MLP neurons of a small language model. Each row is named by its layer, matrix (gate and up: input weights; down: output weights) and neuron, and shows model dimensions 80-175. Each number is 500 + 40 x the weight over its row's rms, rounded and kept within 0 to 999. Numbers have three digits each. A neuron's up and down rows have the sign that makes its largest values positive.
Before each neuron's rows, "fires on" lists the tokens most often at its 100 highest values on Wikipedia text that the model never trained on.

fires on: " Br", " br", "r", " Comm", " comm"
L13.gate422:537526456505455529485478455542516538520416530567467432518530492541524459459564500549518560466505508531531478552489526559421520464444528512445492499514442469495492505557438530504531562479491474424495500484505513452521508556553464568505513529459529511491422498497478535546504481540444435538
L13.up422:459528423509545477488530512531471474451552563559494507563466390448483493500467460456512485462446474545498507508521487417475588465475527434438453439554498451521521513532490448497604488494522470444518443488457537548501451457465473552425495509495489482502532457488571498566460525479539458485
L13.down422:472543499506540527423519522460473512517513498486479496503491486470505483532445554529502483464469517485549505536523554495460438538419455488528447509518474585462534485521516529472458413451507503531572604556543529461549457478534500523504497537489450575530516545466492520561521460441542521514

fires on: "le", "e", "er", "s", "re", "o"
L4.gate297:589440457502488501540455493448475503456467570533508521510505445460521427464518535482525483525556475475467560466511506456477489468468538530551470543481417474423448483457456513476526482631511531537493530467445481532490584431485519508570504490480474523498549530545502548526446496533535466581
L4.up297:507534480517487493508470526495424512470522534463465556496433487552544514453523521531487579582496503528500547484506479503420535517490505504528467479496463559445523445550575591458558510497556476497461527479535488463518514498541472549478503469514476557424528508427576551535488493509450484473
L4.down297:561502446544551499545516484447459471503511488539465472511510438443498460391489459434502470450499478537550516455505465480514504461483503490496561513434565509525468550458507501457534519462441433557483474504507524508551482469457485518529497484432489527474429467467495476486491531431473510490

fires on: " "
L11.gate7:453487515500531490469455532507551552446489554455476471456560442451429524517487525445449561508474477547497513533514425577466478508437496491534514488454496473525545519533498500479524466554577465497495480436513490421436394510488509538494524429474450426472509465512532472541552424544470517492
L11.up7:471452496499533573518555473487544498560457563496518448507586487455459580517512566492499483427522483486551562479582513540491596505507536476412447523474475477526520526515502527489476605468424462476500452451499550466416443472471483559443571488432543415566532505491522523472556545533469459516
L11.down7:471542591418518515504460486467480576521519481554443469486526533570486481472421534556547550532544482538460448551509560482513489533427540508515569492511482526475495587440444529528512495514440451457550475507493462463512583441512521442541511519461530444423511495554471503465509523562506516507

fires on: " dep", " d", " comp", " en", " dist", "d"
L10.gate216:508516506527475467467556529490490476446420515461547535568558534451542475455519579503489519536506477506511516434470451521476482478473504597505441502489469552537501519536526450488503459577486485515565570563527421482567522508454503527500546548555452515578473510431556541558498505442462513555
L10.up216:489564518498543487483471562450583466488449522457486461477564533430483439524518529512447547520517500517510517518466540500431515432458506489453472511425511463521439597467509511455569484446515504495481439498511481570519502548519539526560484543505588532561541538550506454453433498470538491568
L10.down216:562513544451507555431537517562508447503512521475476503469450555490446481450522459531472539520540460511525465454442501495519446554475615532515538470471517500547497554497481473419538460508471507413478421523472494425514497545479461462531501577503504440489446494520484475561432517505508476528

fires on: " and", "ad", "ed", "k", "ted", "ary"
L7.gate366:525565508455505592449512433512509528458613502474536576484501516546574486446464523420467526558499401494485411485395539506503520554486504544497530460462518521504430553511530524528558585489519495466505468471468464494450474462508482415508499502484468537595498539548483472439526570508445482434
L7.up366:521534504483565510485492443506502533437447543446519457509537593469520449510502514482453474500475406497475480471474497516494534427519477493507511448495537485475482512454454466457494643475379405486474544506546502534522550510537488516502508492456501498453488538529494521420506515480564530468
L7.down366:539437524496545530510516404533550548591464461538552453562427477464466500465507501562477497547521470463476448573551481523468565515516538518532518536509542413454507490526524483456465535632481529521548514502551464514430520519477551511491470559520554458501474500491472503497502530458554541512

fires on: "es", "ing", "ains", "ts", "ates"
L4.gate562:537517475498503590507518524509557521477468487423556546532520561508538537554451465512462524505504482425501461490404488528441501431491513495529504448538498453442526469523444524516498500461494500512477467428532515504467494557442557432546485528487507452547452515510447444476486572474470442480
L4.up562:491483506452455578498460432494555468570444499562541480508492488484519517537538504545527498544504579544497495508541401567509450431494543470482467544545448541490500469507489486570524450483540507486475532494493467484576440545490507479514463496571391473483552479501515504444558537391527477435
L4.down562:410487496481414482520486481539533514425487438514521453527535493539553523488489548530475518490516444480516478480484541499487512537459434483530453503500472457481487453474486563493492480476511525493442481516488531466488508502517518462473473488493412547535481468458478514451474460483567589467

fires on: " to", "ing", " of", "es", "ib", "s"
L5.gate333:507451493474536559500482493491602523559541497485503499492491520552441516504554571486500571435510468554560513470483454549489438460474431544531470539503548498551491527522435508485499524526500530526467556517553461510516488531526507504489494404516493500526524446497450566468520475527507505498
L5.up333:506499487518488573484526471563494463533499508533481487536436513477516471583429558483544478424511494649481507456517464561547429473461537453516509436489491483491554484502491532493422493483429497538476546496498499509526539554476400553568469528528435581469513501564515468509569520484490550464
L5.down333:532490448486463539578438441598544485496500409590447413461533526554481540498510440504505458478474504522503478469493474496495503403506509573506476502511464536533490454491528531402454455465496476475541465492525486437493463522546483525467491471508424519481528528474504496485481534494545563518

fires on: " as", " As", " second", "th", "ond"
L10.gate359:454551457574465532525529460530467431548513463516523536487467478437483448536552510561477545538489426492511490473491511466523496531437465499466476471500516453518470527443516493553467460541528519527492555453470448517481485544545548469526485464507542538527515476529493431489515467505549485500
L10.up359:487446480517526570533529519485520560515538491466440471548472502523528514519554548536508516454460478545550475475507482516516483441437492479472458464570511456486368490535523505470480472547552547428503435469520439469500513515447461502523556503525509439476501448504526439481424593512545506546
L10.down359:465481434567513552536491458582489499567504441549447538485485537522502484477480540594505567511452440439554464544479504453564469539474521489474458517535469469536452466434520458483463536541522449486528504438497467578508456535458509519473426491457549487439494529455448494492544526447492528518

fires on: " B", " V", " ", " C", " T"
L10.gate101:505482496451517477559479529490456509487528573528485501497454453458504518514552536525460430461477529507514481443476517446473427484526507495532485488446509461509484465512464481505469528512449503566480434589518527431470454474484568446500549502489493468483523469428515473562565439521558476463
L10.up101:535471474483509493522505508512479517582535476455505567513479485517497566489563584563477494534514477496520504546509437495497551476434456476450489514552501459491501572463475500487581461494513530596445564545422581579487426529542400479484501449483500546524430481479554475532497519507545501464
L10.down101:509458482518503492488491529465519506399519487508440522437450499501512575492443502554511506519540535485483486506479506519502469499488467532557496501482559502489475491496529501503516476429527465468472483431536480474459474499547496498507484545519506438453490460504545499539453491497476444474

fires on: " first", " have", " having", " had", "ond"
L7.gate238:494469500489491542524542436527508516524515513515522480485520443444571507513474523535411467461433453581495455572475505535547486555475535564569565454478522445574506499479569478505504450483524547465519506463480508500509527482528500481490397577566486552475508500480512538463499492578499469576
L7.up238:499469443512460452560559541431505521538512513528490423464572423463567574555510552485477594498532482624471458496486485511450475481432516515444424481475463469513501493471563493520493553467511569570540573496499502479552523483490494453480491499507475469445454491489486473477436498492463511512
L7.down238:456516473517455525534448440428481525494457417576541409491505510473447528519530508439480564527482489442464425519476550499488463397529478523494500527600465439499446556492520517490499518435554560512456508486506562553505527508572553460519423517494441456542501481530537458473535472466577497547

fires on: "H", " ", "'s", " m", "-H"
L7.gate251:553485490593484510550492562527553535457571502489553461585448519461502469487465564487475516484491431488565521481531487464450588460527470562454479491457530437544465458438466523530534398482418522487484469542534549455527513504513465496462582535505480452483532483467435549466476499508421467480
L7.up251:497534473575570483552531565549497521505559517461523482568447536462540538489536561426531568462532518510572524466528494515481602431502524493506497493478534494477482504483453535554497498566479503551515481499485524504523480471498490540432564541564495471490493490534345611439523514528477484469
L7.down251:548517539555459534513508563530548481486523478478533507514421499514498523502488533510450468529507511475564521485592519528545433458485453540499526554504569518492515538513557497540478491462533523489548494475544488553526503424547537495509475453529502464492541584495488527437490470585472444440

fires on: "A", "O", "D", "M", "R", "C"
L7.gate96:534507560473542511519503525484498451535492473507470537470563544549405552520526476622555535485471580503534496554540522510469519481456498498474481491519449518469468517506517543535458509563411440457417473549386509474502450547485451460514560450481502484529487506553520519466519527507515466452
L7.up96:432528490447495426505496505558513599477510521519413563495537474496539490493509462530506421551497517483540615496477445479477515497543469515519459538529531541504529533529523442505522465506490518490589547506498441462554492469535429455487546494478541474530452479591470532537512412479459478417
L7.down96:476500556565510500542495538468514580469486464557491472448479596528504515464506506556496583439511508491470494531549506520411546519445494483452539525502425538489530506510630478561413458518479418515560479554437514427506486576517512484445489523513505539486487522526529402501523475548482552533

fires on: "C", "M", ".", " Cup", "A", "y"
L5.gate70:556523505415478510524570593536512513530551450514488519510420467468450490519550575565468505512440486468509516524527568508479558510557454450510521519450489503408543496440448535518510507542501452554535550497502501465501515488431436504523529488572460365542475566570513547482492501444459476481
L5.up70:527490455436516507573520605576483507553543483478450513517485486467488567464553560544548460554493473557515521473554517548502549526565451484527530498475468532410541507497490489454457503513552532501605482441464531481568536515438439494569452468576425420536541430539474502507498516467478469472
L5.down70:453494495533559505524464457468429515548469491458509471477466535560490519515468463543448521466537482475480439536474461470505427475504515451436549476486554479583506472479538464463514484464440442428463518518471491540527468560521537509504543575454501478486475530535531498477453470531489531521

fires on: "p", "ish", "app", "th", "ym"
L7.gate230:524509435476515485521549509469475455469470490456574488466432491422508485494476536488569505537503487538484550514493502472521517477507466542547482431455573501483549473474481477441454507561467560476498586471459474558447434515480549500540510541541485489528442547463582486458512523472530515502
L7.up230:595452418516432469578526442519507467501539469532572514484533540485467538481494518477454448509508518462543477457528404490488578519519450538600473528509486452470492476559509513521479487497462613464501527450472465498449499462483547471511518595475505563509460458482524446590514496420547463483
L7.down230:490546467547506511510458497443528512526535465437534575451453446458478494527490531509512483418577518403485515519477468451539451491548507428510433566532418521467437451464506429515518502491482561494503506440463489503502520493607574550429517424429485491432504460505514438446483529522552480515

fires on: "0", " anti", " lead", "l", "3", "9"
L9.gate88:424509495552555481560471450522499471481513502596480510487505411473489489469538516529448488538466552519538533504521518484519535517507462547445515509523562466433476472479476490573518447538537503506429533488459517507518592495500462585541454479479538441506475486497529466491475553504458504500
L9.up88:488489571467521504534482535502449521550477548469465471495476530473479489564656522499555535508480537482540479519440602425489516496508476497514516486522546443485454467469576483467456480469480507590464548480567481493492486501505484511561517472511513568577396427511489519547459470439516476485
L9.down88:517544449493534543470542508488491486436464441462477567543448446499486483524476539534513446514524498533500495502562463501473488487508540541464449503456468524517541540565423508476502458504484538502487518569477499509489465490526552458555485542483542524506526542547444501442539456500422496503

fires on: " and", ",", ";", " or", " than"
L5.gate246:507456530455429442479550501537548521503447484473525535517448475491483506497496471473548506513539524421448541515515466454481517464486475579596571593505530512445549551493525536557502459525490483484494526548492517528513496464436482513481494540538454446550525481477535468526625512436531556507
L5.up246:546468464539420479499521544485496498536464431503512558521362465497516510480551462516479539552528471490460514525598537522470521507528463513508499515459464437409526555440578525527516469591508530440481498521544506511434464479465575522502505466552492444493509468476505502498553493450511465497
L5.down246:576508486546489514509529464502532455527510489528438541566532448498487499486479571471473497447481459519531485524499543526544452457445430522432434506551469436480451519534471488508474483559485463490546470445410542462498473474529531502474496542489438498535490597555467549541452491521514525470

fires on: "olog", "or", "ol", "om", "aim", "im"
L7.gate309:578509517465482517458520486516430455446481512441448464523455568445492536442506476525512518570451506541450504493451467528461514495477441443441598508545538539544453517458580528556438498566469467536553462539556490525483467521507477480457518480520521510489448471477499515514500536525480460504
L7.up309:503499532362548504462529530506491461539493497491476554466485505440475503448524541484541567545469463539443501474475495486519512485502431505513544548449561544497492518538552539440442468488395521577485547556476529503538467439533516571491515500512557498484530507476523571574447552464497448497
L7.down309:488525514473440462543480560568542469481474508551521470474574503511483526455509504516545492515509501475529597570521502541483530482488585451493535546539509565479568511430518462515537531556536553585466474414578487521468493521518538543527449523488493500498450463449511518485530576548478454466

fires on: " ", ")", "he"
L7.gate271:539495478578545474444561533506498440455432458496540545500492504534482430528471460557426432501539554504497559522592446469444560480518515533502440540475451482474544500514529490454485540503475510500503526533549460506465455624429574479523464485467460497447504522525502544563512500540507540435
L7.up271:520543470533548482345507487493551459487474435520532520580532513571438468499471525551536441517574536510583499544458498471511538515487503485532500476503505468543521467475403508509462499495514434463507475478449497455515483519475516432510395455519560478489573525544583549470498443598535499405
L7.down271:537518458511523492502567443359434559563461501459444541461455478477435519481530481546590571472455461541491524505452458467497489587466527478477522408516498466403465539472464482515460489502474477447495448548489512517473530503588510434487531533463585551483468486547512488539531456472467445492

fires on: " was", ",", "st", " been", "b", " be"
L9.gate102:453472520490475553548486521502500536478488499469525527543456516396534547534520514505575534544513521526567507441526531531500479524523478455558412465566464505475492500483416498553431555502500499543445473468482491521485556478462575517521519505445481437417479525471423520470577493563489471496
L9.up102:526535457550514517467519493450504449521525470433453479481521565491464560487543410510483446458484427567490474519524600483468458563503504491423544594470516491455475540450486479493527497503575542495523471507528488516496465471494599494504548506472442521481530538503523491531509452542596484499
L9.down102:485529465528497577521503563458461506411470543444558462496482477462478468519533490518510437516429472529472447538457458519473547431457511572516528476483549440522465506547493513545446519519554423503543556494452494539491520498473529459521498544480432602504516488487522486539504455471402463535

fires on: " has", " have", " had", " also", " having", "ly"
L12.gate68:474498496478469546541518463517497514479483540505533420535488385526457488532541493495471538541479480491491535524531417450538510467530485438520475512474432547468547498455462438450519482528524484498445476491518519517537506476569525456444507462526420487570483463526498471438475525488519492506
L12.up68:456479510554517536509484483477459513539509533466460468512563418485497498511437559513460472496476514590548481469527575511460387499487494514543446492503503532516547499484486513502480495515450529474484553458486499522478418413530527462463444477555434457517531494505523559458469476483400532490
L12.down68:470528521518428533517483477537506444524510438528513394460473512433495546535551479511472517510470495477461443473452453459443463457492434507590519483581441439441504507522455446470462503469482481453516465546472561516504500537531519365452512486596430543574472427488482482482545529486524502531

fires on: " "
L12.gate4:513537484550524456484551518470484506466497495476541619466451464526447471514565568522515494461492543515519517410478457500455448516470526521522496565442481555506470483572479398433490513507431432428485547515507442479481547506536512480504455521526554469526494520528552538508503549475537622481
L12.up4:455548510557533458495488528508430429516497498469492528506492468455472430529502579542529467495556458493491513539483523512480454441419500485506560526544524451552510516512420526499491542553502468474526538505512498451472506481500529412462493518475515548568473499534509540476479505499504470531
L12.down4:586540488440528483514547508510425462561511552498527580538501432474451501559542520524547522514495498473517538501481502456484515528527522539484478414421486447465464492512509434417553466450547466474476504543508513497503481509546493410530507508511534543455558426514547432478426428507494524503

fires on: " ", " ("
L12.gate535:529492468437550529477455532527514567495506563537484525549549455479488510440511464556494523522473445512503496528454539515512461489500466482566534439446503450592515451489453555503496495510525469516495432486580518420434480385488476490483567515485409534472447542453464586450523516524468443483
L12.up535:495559452565535530541498594453547508517560554439477478527534517433516494529574561472531567487506493451495589502441510474463521488527517466420486489538541426523480566479515516528598539544482493565441549514514532445481456401522450423451497525509487492572527455463537509459534491470530480454
L12.down535:432420505549475503457469458460484546418486504507564461470462511511438601474520532501472549547530480483538457483499491531536537598526512446540517596533468521413587545488507485484465517449473477449463469496529510466432507490507500557532471449533455487486506593463475494509513459470518512486

fires on: "est", "ant", "ther", " only"
L5.gate161:463510510463530564528433556457497565524602505542434527521529486503494459539487490563543538509484534494482515575506584467509551511503524463488525466436530494470499450519439500453430535445554494509461500502453511483471460531558551552519475544496473528488484542454550452485540557544473546553
L5.up161:559545454541521527506535522508478560516495425529510542558516472501520492457517455486460538457534440475453535567472514438489514565509468523512471395510476484508507466534450491517636503510496552516512497447485524542495480499434489481514459494607456474484432497502604472504490511449424474543
L5.down161:490553605469502484567461508486551486508456523476509462424540567518452483477477506492527452403522487505501427577538543495515500470502505430496456505486604491424540463469444487504422436504496513497533501476430518544496463405509470542531482474491448519566487499556564536516482578514450460537

fires on: " K", "k", " k", "ik"
L9.gate278:446504460496501493495509527533515495474530492482460553508538494576481496490480483561481503535491424555523450569482556454443474510458483458513511525530523468564465486490439504499519533465484527473461507436556496482404489485427525497507594465480457518468553531546584597575568493551515497470
L9.up278:426489453530495524561546477512526445466515486488465436531532506508490458486502547488498520531576502513533471514498520466474556492431464542532542514484495498492465508502514485597451493453422487523490477450507462493433463458528557456535494372509440583489570499444472497507477555467545491484
L9.down278:504507490529456447504472442494483500507525459492488493540587475448551556432532466546534518584506497535445555523527463529535540415511476466545501509470514507525410490439543528513475541486418506525519568515467463430451532492415534522628500475515513456431565492441487423475512483438501505477

fires on: "s", "m", "o", "z", "ow"
L4.gate359:495504435475565498505467471480436479514534479467450454495526508524519416491515526510432528517497520458512436522438444485542540489475525441513466438501458477469442471467502556473476565556560571542513434539504445495495515511515502516446521497453511486490524497587486567525520502496538490539
L4.up359:510480607454582512587433451536511651507569477555495499549424491524501521488533491529458528518526477457509458421507451512438474519383483487505504524428505543536454466503452544443525573539468562552538555486501445458492512544586502516514508557453545526471468503561496524542487495561460599510
L4.down359:518483531459546550466494486565497542489443456503408526462616435535500416483572469555486501409524457529528548480423460505542492473514496483494445499447535478426500473470492507421487518467525481558493507535462502547508547503538463539489456446444512471474472531546488450496513542516525530604

fires on: "J", "L", " J", "x", "N", "j"
L12.gate12:473477485496531560539568581571516545573524454493429524467518469494513565441532444510554460563520468500546516436493447465506529469474426506470452400493436477536418550551545456551474542497515448500444484484487463522448492494450467437447516451506447525498455512521464523544503517524437469481
L12.up12:485545491501501558479588488517505447473518520486461520500487516450443512417486452476486508561550499437540536500558527472513463485556475491510478466470520509545488563506531404486471462466419518456544535500469424499491526572454470539453498468501502536505419581527520572454441519533485495420
L12.down12:454512542527517519457403484510427561475535504499474484460493450531481585528505413426580420436470483479506462481531542499516553467530478533551489484544423469479506478488507528435577498574510505446553479508569532575511548426498489505576531531557428502500497513510553517553520456436515479516

fires on: "th", "r", "l", "h", "av"
L4.gate191:447437504482534511560502526481576447492489471478493501528516519465519508492517454436525525557494512485479504547502376493521438491479553513516575483559570506572438537496510491468512580467572505424495448485545532537515496493543560437506562469476530518522526472519486511526481516560551565532
L4.up191:521503412486521484592450478476514436466505527453473559556480549515459526491449475504451517469544532451546523483518479524473516472487567508543437485458491483561495463505513488504458504492575547516452460465473491511545510442462442514478485524496458443555479522497476533572513566479555589598
L4.down191:510434538541499492511533497487521489461509506504496451508519491537509495440503502388526467449508483548446451545496470475520506488525495443513557516536502520479446533521461517535532511545469494495491558575417501411520472467508590504496462485511537499509493505518412513478509458504377485512

fires on: "at", "ph", " n", " Th", " there", "iv"
L11.gate272:472463527591597506450490513582535518596649483459439412479497455425501509460547476511479488508478520569493488519484453458475514501501476432533472534484415487497548504505512520535449477535465460519555495490495486507409488457524481525503513561479460498487520444489447519535444489526481517523
L11.up272:538502566556516561479468467521448531413479497534446506470530491464450464484518491472532561452498465460516463431556513527490409517489527418500476463387504545550579479535456538510456468483484586404530521480529533493479550505464525522530488439571507500468560472505452542506500512540467510489
L11.down272:523511606537462503516461558483542470463447541492524566450481386494469454466475509459461468507509555490495488483569431459467523419482487476496500511514496432460500466492478489525445469466505411503532492509546591503450526534514533553495481546555480553495445520540531477490488540539402475503

fires on: "y", "ly", "se", "ady", "oy"
L4.gate334:496563481547338462552451477477508516541519474502469478465479469491485518530501495519538512481450519469492582515507510504494554577550483533509505437413498480470511441491576575471539522532454520510552455520523519426505414435571455556519509459453530461560528536470514502557506480438469474461
L4.up334:481537516594484489492424539492531442500421489533509455480489493450513513514534533433473474398510502563477433530503478434527515510497520479434480556515481476448486450540441417457455563523550427551511470515517467509535552433443444516535531526503524462442458534503468492479476562497440477515
L4.down334:526493439541494442482505437486543463560521507496392442520467471491440572453528500555545510571549495551544456532417459512517463507428528490516454486514466552505537523529461495507519488587552521574552503503470422508454510474517478578493523475460476488553455505534538500496493469584532539518

fires on: " U", " (", " O", "á", "I", " Or"
L10.gate41:431545484544533481479544530470532458491495469511493484472468512505499423454556452564553537487431515496540541492494565493453475479417575435497463474467458479586508494535449460479507517476567485524508499584537577504488486570491498521447508481504451597548469540546494519501508595476457501567
L10.up41:467512484553508509491537506461532496456439515467458469474524512449540498573536548476540561454531545473543553585499578502534542461519548524511458582407497465526468486419451528471429481480461490518448403569600511442519452496544494490467585547475401451490480490398444451513407500499541521447
L10.down41:489403498529519454499444510481464537495512553519591513495530538570514521487454480467454493504454463557496501522445595463492477524466531548517610507522549533453517552519466510506544502560508445454482490480519503514452488476512483502527488613494433497492468468526470490507462538514432452495

fires on: " Ex", " ex", " Comm", " comm", "19"
L12.gate101:517469393583438539492471552506482523484570548484526443453493414469468447469489437449448457460494496489467466516492496511415539507487506536499451433481500476437498487536524446461448486470455505501496560469490464445526564407519444555511492554485490503537523522507464471576509468481484484458
L12.up101:513459480494461492488614459531509456468456516437487439514502425433474456518445485500542445477521497584495506457515506512503521483481473575536423532535495453495622515549459444480575515481500510495534486492460477538508477497486449521499522477529492514443543525569465554601441438531477463505
L12.down101:522473521526497528464515613518485578510535471457499459477483455462537490469452486501490531467570533510502464500504575460517525535471444452498433455529536434452474508542555437511517503460519498507506559540443433567448535419581465547456474542517552593481475476457547489443553524485415495460

fires on: "-", "o", "ro", "at", "et", "le"
L10.gate570:550542418554458534572452487451457594470431594406526514507470505497471552496540545512525519524442487460524535501575518521495531494502517497535515491523541505481497514532523552463528452519463451491554556479483511461491442361476466496488473551475471481450530533512500529526509492557541448482
L10.up570:541515382493543467555421476475444535423582550500501509502482519554483484533459505502513532424436434551500604506526561487450550520499478516524487504481508488524502460510501501514476537402510496523523476547520440549472465506530555576546460482520523475506525575469521520396489446557462468473
L10.down570:571520471561526493441421491467543527459491548515513493500420499490487461427496442474499466529515517453497506489497528526520423462534556538550506473514568517550526462531524491514527479501500506475515497518535533488464466513510394511458488466542474427537441364565518469523505485561505525500

fires on: " K", " k", "K"
L11.gate376:500510491470410500492507488457471409501558473466430548481553516499522459494499468511472488520462479493423468456558514455508555602480487446538475527519461469491497492478523524516487540527527488493510501453450452383451516492520528538463546443470484504464535508455509461497560551477535542492
L11.up376:473530490505530485545478467498501531541511434458508518473470467514480522460495507505511475553481561602470428577530556543533551520446561491476547537491540484541471526506439478500449500525445496453536518460538491517494453538516435436570489574523504480506568448516475517451479562544509467488
L11.down376:504431477496489507547462432491453507463502506463522527531510461509519481485533478553528599491522514546442513590426513501499517434490438465525482503476517522490429525440536412543569515454461549458428508502478499556485518494516494415470510522509550519464537516489566560497503537485555531472

fires on: ",", " an", " is", " was", " not"
L9.gate279:471514486504513556522518494516601589521475470470481583428432540452530450506550545491529461558542526580502499549505531556543499444485509502522539506503587513422532540601515508598471548476489533514475447531527516548446421519511445577490570496463474539497470532496491510487530493526494505522
L9.up279:516474514498484524464520520383536505516578484488473510427428593514501552492544524538439474442467498502493500560485496576408515515507459521516547477467516505570498461519529540495496530496473490503508507527540487527490400497569503516548512504497521485489501408497485563491483430523524563445
L9.down279:514469560573489507472526536535513468436492574495551491531587480518536471478443477481474500529534547555563459478541486489495489531491497496520481546554499507506513589466502463557502466512548502577474482493476528534503564564452454560524457518453448524515468516559468486534482487498460504508

fires on: " their", "'s", ",", " its", " and"
L5.gate260:525478474521453531490555528496429515490460506455408515522507514520453556490511459482533441443517469514498534528572491517478464533506447586487525550461501467502445569447468564507435480504447484514445577517461480452500437523414515531491505516489546488513466501511515490493555535483495490616
L5.up260:460541464449458515441507503456566468487496477456518476541530523451443515601495481473502484458484515526566560539510597531530563470504483547484494418435484542489517487529578535521533482457407414455492525529585523500523514439492446507470498493440475461447477495515515508475477484466506462559
L5.down260:565477537607443468486394478544432565501543506522525447465450485486493529490488460464417505543479453475528617497447473466530563568568475477460507555500599531455521525451611560574514513535532540453508508499510493477528484541535499531532480512483526525508513476491478552508563516474423497469

fires on: "5", "8", "2", "3", "4", "9"
L4.gate468:466533608492564534575467504513527535536490452490446470529500429514565518576527512497554434409504534521462401533490441522478533561526552468567459440449498543520422463554519464458546534522482503539573510513457466486485525560473506499485516496482570509547483520436503524559486458447476535431
L4.up468:506539522390535420566523513515454493583517473531428521491475489524439506534609500533492463531472495503505451503466542509483402569498466395518500459542497523482487457488454536464476552520451502610548529525535481514467478552466503521503497498519504523541507478472476446526533534453449507473
L4.down468:506522529530411542504563375543485512503530459437451464471443484528511523501538498456529487561481524526502489493560488500613487500471505565517511531502496544431501556558531446505476566494508560490513521572486505499495454512483537533472523475505521511468509551526538538440533428478470467530

fires on: "T", "D", "P", "R"
L4.gate61:513471530493537464538492495557511519491476461531507509485536458506489561450517524601552512521464509495450467444493421507529544515502483457402401524519491435479492560484567481519447478536519543505447475561514519405539472555466543513479429489499479542510497524584507534468464489553484470521
L4.up61:515538457452520425514460475450513474495548457526513483524575536513412465470514570484425513532503461450491541536504480506518501516475467490557492492520555440449551488521507450438522516564497546544533507526578455499475494495572495484493522479483485481502517605536497440576481466526510537440
L4.down61:526511549542436585439450464519496503500455524538456463473501464527455523502522515534568582549522555524502504437482498534515497479529513438481525513520475550539521473505519498527463487522416508505466535466462473473510519523546561512448411536559500487541543479520534533460422462546450518506

fires on: "im", "en", "om", "u", "ul"
L5.gate557:578407537516501514507537408483491444503530499490508496562555552445487542470490483485489570474453498455418484507443480489525492592545406533496510517535565521504479516424477536558463462478449477511415528473497517467530531532477448531534469504480521519477493612564553558546517504478515536463
L5.up557:514452587529482504510517475568522486518433475509388506533539503400459509516524538469515524496431549466469497469456554578495533509491470498539577455522482532487564526502511570544449451450438492490491467510575426493577508499462487476527477496466470515490457510427495450556560579452443456485
L5.down557:585484538515488456522562474497535483502543518552534455463476462408444512452464601491468477537466544487512434479471447491479485500535502455509493569502490541506537583528540477531517471510448458505511500461484479463547488550532486479460475527554516469439544536470467522509597497582490518439

fires on: "est", ",", "us", "om", "er"
L4.gate84:494546513477471551537478539480578471461547442497490460427485590426404557552498461498568475542512465551472523488539535485474545501525535544496490465505522531553525538478488517474501438512497482479592553475474469554519493475499491560504513493456496575537509533500511530550571527500543491596
L4.up84:475481456443447451476566529574499502417532534491536444502480488467430537462484485558548525514467400461453574484558531490515574485487454440487535448518497518539460443520459498475545485467447441536499522532543492535519495511553516525630461447568525451537469437460522535448505484472568606458
L4.down84:510518468504469522517513487540494563485490473514479545506481455502561475476468461521474531492534499488467523477502558528475578521498544464458528462500477583482449579449486526434458517504470625508490478530495489528477430494425482489529490486449424515422467510548552453422477496447517473499

fires on: " and", ",", "ly", " or", "\"", " most"
L5.gate138:476500498458448474489508464529505540548531558550438476486447507493507568499512472435544500479544474503458487512532499482534501509567439532488478511518461563498417413475443541531490482560505503475433490495459466539492418520439556564438509448469484504499506494506600540510508402456443505429
L5.up138:482513509522415495509466487457581490390502473525457511498429566463576429511485437537539475478475461496506545562489529478527484498457475543496505500532470544524501485454521533455507445534565505527461564564509464507521442500477472535487486504510523513509523457571574457485512462453486413553
L5.down138:536494477552458521547496405495536598540552427481578454507519498472435526462503485482492490454533500456490521473499549512505511520441467463520469528532539453451452502497511412472443520519511495472571449454502520424444476487523544518463502497471438531520525564489465613543554555527517481469